python train.py --positions="rope" --attn_scale=0.0884 --init_std_o=0.00698 --init_std_up=0.0279
MLP neurons of a small language model. Each row is named by its layer, matrix (gate and up: input weights; down: output weights) and neuron, and shows model dimensions 442-537. Each number is 500 + 40 x the weight over its row's rms, rounded and kept within 0 to 999. Numbers have three digits each. A neuron's up and down rows have the sign that makes its largest values positive.
A block is one neuron, or neurons of one layer that tend to fire together. After each block is what it responds to, as a language model described it from the Wikipedia text at the highest values.

L5.gate1093:492457504520534539468489480453562502569490500556567527425400507527550485468511494474471498484460517483496458472508437436468542539465468478552462594502611460460535503490533520536559491557453501516449535505543518489603523526575464572487499471484496506501559536526467476508491471570502456467
L5.up1093:507538538508484497514479457434490564468576524480567483541414463509440513563485537452437549520519535505541513487474502549433467378522476533542433422559496523498444434532521540452488509551475521529524468494440482490531531497462385557526516470505530557472478453459510550493484507478530504459
L5.down1093:535551523466510466495523520475513544518535451471551563503579525524499497508525563488480463490574421470487510479548481495477479518447597473422528495523596495460476458497505506534490501537572453497513505464478485531536474478518501515499523485512549468451519466501494492489574476432499497471
L5.gate2120:586544455543461545516424547451519428431438466471466569523536492482544518511550527540462529477594451541482554480520540486524499448523482493555529486498459549520489477457503547463469530468544468511421524493472511522541476498551520457529491470564460517465508480517573492536478579499485511483
L5.up2120:625500461496519463528393524511499490480439529479499576484509445510462511548526448471498466543502504445559452586529526523460523490519463513511537440556527496478498467524526482500515544463494483526502438439478482477454543471438472519513521535473426516479479462445539509471511421550503469493
L5.down2120:569505516439502538546477478483498490474533499497415482451472532489499553492529553514510531470479462559488512508531501450444553611548490495569616525566534488515536546416499473484458460480447546435526479506482476531511546519531502482462468608460528504509477491511489492496586499464547539517
L5.gate2204:544511452535510499503476474478488469532510538559473484477529418530534481521482498428521438491575432458493444463498556548498490515460506432552480498449509393533531471496545530429534534511529494487557464485486515465488484482504488442517540490482487505466375522477531542545460504519496552495
L5.up2204:511522495508445429495516491496501538466489499525526449473459481549481507478484461533469492459424560461533488528501469486430463500492499509497456450519509473535544496480509406471519527428483408554562503486546513469535481468463558583511528498539545466551466408539491515481526490481442540573
L5.down2204:494463501509453488519488492496446539500467441457427459564483455536437482460485484438512536494511492398563524601515513499543428530481498432480394470535446499450504558528432517568518488482476450484525464541430497488549438496527498496484478536491519523518538520512457447499487568458500485518
L5.gate2314:518555503498496534523520550574469497472489466458510514550446487485567522542491544472476519486530509496387409558500578494518542456537514525514453452492511482522466484470561476520537504554539513458518457501515521501472469526543472472542491456508428540539435459417518447585486578500547526511
L5.up2314:535495578526482491539450489456510475450507524475493533463503485506436514493534538525488506527570505523494474419526542437487468431406438489487488506455544503554497535462503521521566526580509496579452469503481515536516510543546415494419482489447505484424503376475466532543492458504517524554
L5.down2314:444519471582542494571512578499528492499495559491558521495511416518512519457462552539599445519520531473488458522489531448460547507484582496496546468541500472483484501522512534449477505462544543462504524451553484467503495507421541512500488519586508456514568482584491514520495447500536531533
Stats table cells. Pipe separators, zeros and other small numbers deep inside rows of sports or statistics tables, such as a run of 0 | 0 | 0 in box scores or player stats.

L5.gate191:467462475505476467564496481512425476492500567520503416509513501486469481565527469545549503569510455486538534522365507442482479534494486484519546526515542528441446485474563547549529526475519445470535501507465442490539539473494555549466491560525436497543481525507513541512541460489503460505
L5.up191:458517543514513475562460426391482496493478476488420573445491461462525445524522505531491542526506469531591495506527528597508495468528533493431482448510477522510543501539501581415503550499538509442470500569449488498509533492470492417506555508527442490387473452448514455553462444562534514503
L5.down191:485527465575473471452529502497496572494563427415550488494485515528403470526477589496411451485537543580462533505583469466460507535466546514536489509440495484478499553428551532538531525487503478531491440440511527383432565498507469521568564478533513522533538567476468519440503441486473483431
L5.gate354:455496528514510497531539487485487462509548559468489508485554533450439461506493488499527502443445500475557559517547544519498476617486535501394447501565548594507483516487490558526528565497487494534426632508405454510540529511516505532533505490520544479464453467456495568519483503498511524533
L5.up354:513583412413518455497521527485481528466435548470525513480453545501432536508521520477517442496497527443514495482520543526456518474443461551580516537444508441522451432523540422507432514581534522479522453495529457501536461491469505500448406464481491583462507455550477546451428541496481522507
L5.down354:489537542493488482447422501487464508463434485479541458521475479473422467503479492544532526509527457517543445536431454538462463528506455484485557508482514507498498462506554541476461484530481509519533434452530508494493577448538535482521453519536488515541505508471481437548480518509405503487
L5.gate2117:564547547469512464537522542432495567475508489499503446447545525542522485472543493524493495518507503510471559517473506369572545493514454516458452474437507554467499522525467594445506456498489537484500479525566490563462433530486509550475528469465537549476513499451517556515450510465482550450
L5.up2117:451503506460510514534511503490456538498474560533571513502504498521479501515464467422531494484458478402485491509501483568518535535552556530513533507538460531511461441477416523455475512455473506473468478524437512504459493500458540466446494502546548523464482427540464466516459497508526472541
L5.down2117:582540542510517551506483522484516498549393493534581480396473463477426434522493494506533468499505502509525476455478496496455518484552578526485569584529420482493420520498490505494467491502466518485479487441571534518493498498543514464451529557465564550482422465420559470542551534489536478474
L5.gate3175:533496443496581558461496455461465478577481535487509484515507423537491518507524399559540540512480487446508517500477473400528516515503478517536487480473496542515466565513472569453437577496500486498483550489530541480483491517466506488531534509502482537526498486515477531518556441478465536641
L5.up3175:456472536433489531532593491491485498473519511426488553506525495577526538482467543549511511508482470485509567563524496528432538536583452517523455530487484571551511531420489509502526514519492522410492540497562498457534521489477551570534463456492504499530452455507551476484479561478525492513
L5.down3175:527486512544481518617474498427562450544508499411471514539567579562500498497457575549450467505508407479488593514496483542527516517525504600537419501488539437478529549498480497512520469471497473503497562515518510470493620489565490451485519470421501548482517495441475542443458599475610545427
Surname initial B. First word-piece of a surname or name part, usually a capital B, right after a first name in names, lists and tables: Jan Bols, Cordell Barker, Vanessa Ble.

L3.gate2680:509531517505631404513503503527485446568566502535526520494543465581517559470499543491524493521502517443459521515477474506550576458479478564542457471436496547466517481459503466572522551487596580497425526497534499496459438460435516598492498507463487508484497491553499498519469516516565471433
L3.up2680:492459538475540459493471503487524502508521534433510453515469447516479480472498479572475492489450492522451541453456471488521471493486584509503431441570496614457538540476562498518491502500467459493486458454535522464483498458513496468526476488506493515498498498560570498522526473494442461560
L3.down2680:533515511488442526582454459506484547573476430455535521506537562514530517436477482441549480467503511467516451546500595527478538505538526568552491518492461470558471399423515467482506464423446508543474535464442553390461546491479497535503451484478474470601492502534513536516489401534521531453
Surname starts and adverbs. Fires on two groups: first pieces of surnames after a first name (Chu W, Matt H, Felipe Al) and adverbs after is/was (often, commonly, not, still).

L3.gate1818:494523381450442463543446468540475488545453528504517488434517504531471466501467496453440454487500480573525515537392491452441463486511501509534511521452451558533547460566522496523554492466531498530538549456537501478504484545497518459527423505521555484570488462499614557527438515549470562475
L3.up1818:556512515463531456490485510494577486540427517435539519496425512457466512590485567493468536523481513463505504479449467538471520518499549478478527481498478558586489532467488542530473541449461401460487509428458495476506533507596533520447525534462534466429493497498537511508488451485505530520
L3.down1818:576516526484480515500505398545433470487445521468457511468508542500436469522540483517491475587471459441510563518489535545481465543514461428523567520514560540500482469492478539528471471453545489591499566423404478539551513531493498475454509491478455492456493503539457488507483477542545503535
Stats-table cell separators. Pipe or semicolon separators after a number mid-row in sports statistics tables, like "| 57 | 1 | 8 |" or "4; 4;"; occasionally prose words after "and" (his, their).

L4.gate821:513411469547470431526521559467467553518485513489406493491460547474516471547532463577473515523467555426463489473541551478494483483496453469543506515470551543493508563493480497476494481532447472517466523559469511522479550427472603484541525448533471523477565484553450592480495443497533518478
L4.up821:531479455471511520526486482473463536502466449478472526477488514486487470495460464511488482498514552479511455582493521466450551537452471416538386545500523503528447556502395577516549538418492476495490548456508473533499515495496492509505444456501472549486500560498430444561512536501506502515
L4.down821:485474520523488442534446515500456497470508521475481529509537447550568472429480570494556513483537505511581489499528492452462508496440513494607468448511500532501468575549503463439480461540506468550554497531516479493432553564436518494439486529448578496491531520508492551437541466565474550447
L4.gate1293:504492506487486429533501519550469517502521493493494490532461463520563502575561451570494501537526522447523533501503518573585538436500502441474494576520543510500486529483478521518490507525492489464527482557505496517481566510552507545482545479486470561488552467481472471539491499474488528495
L4.up1293:481422527466511486498436491491447489489499504474507506543552442523407482496455471489462525485492432456465489520451498436544491486480468475520514530421483451514447494541494518510496509472447523470467524447579454536470494481388502529466446522536496494464514449553552536569499411535549528517
L4.down1293:563506513515554500510515568544566592491481518516482547493515507485460511523505429458478516500489544516457508516450550491447508517499435418476480542496491496510507516555520514519534470454483437483471500459522436598465526553489458482536558481532543572475531480474503471491545478387409515546
L4.gate1933:599505549495459460490524464536576503475507506584424521529452459513536507483476487431476567519520412504450580500519468495611516446506500516441540407467572454521513524504450419513460520547568479503513537556499523494518564477428482520565491551506475488487532527485479504491516569584377438478
L4.up1933:527481485492478501568512557485459518465527414459477481511471532513534517527547481498545530532487491495507483486627486504483494461514505471449488510455514525460467504466473511487524521521510499513516476574516490429538534451534454555481510512540449538487503548471451505552423447556548548529
L4.down1933:523543507488491517486521461588576483451479562566487467527557517460485442538472526484526490483517549492534556501547548474507476500503540527527548513522501496525452511550533490525379487502597561453499517508529457496488544489492442504478486576517481518523541465456392441546527450511541537540
L4.gate2560:567487460529529498504550469497443544509484591446521450425520492509486491516497569503540534537509465497579507485463577487495539477483532499471511517480498488565495474498434497503453443518484516470470565398491447525447488510500479527530546506537497551484552505544482554511457419483443516518
L4.up2560:504459554550480389519467476473511424511483536452485486442528452494506510447514483508487543501497440449534540480491521570483454453489428498499506386454500587500512530476497459536490475405502486524481499490553487510470522485556456407487536521492480485497421502465489518496516545559504554536
L4.down2560:521521552489531412500471469463556513495435578481577498449538495551487479476527473480567467525598472582522491488502561514536533493469547474443517488516455522552514454487498464501426546471481429424532523438514514489453505544498476507531488453541504536539532495474477513465484515486495494463
Surname first piece. The first word-piece of a surname right after a given name, often a capital letter like B, G or Ro, as in Judith B(axter), Sergi B(ruguera), László Mo(holy-Nagy).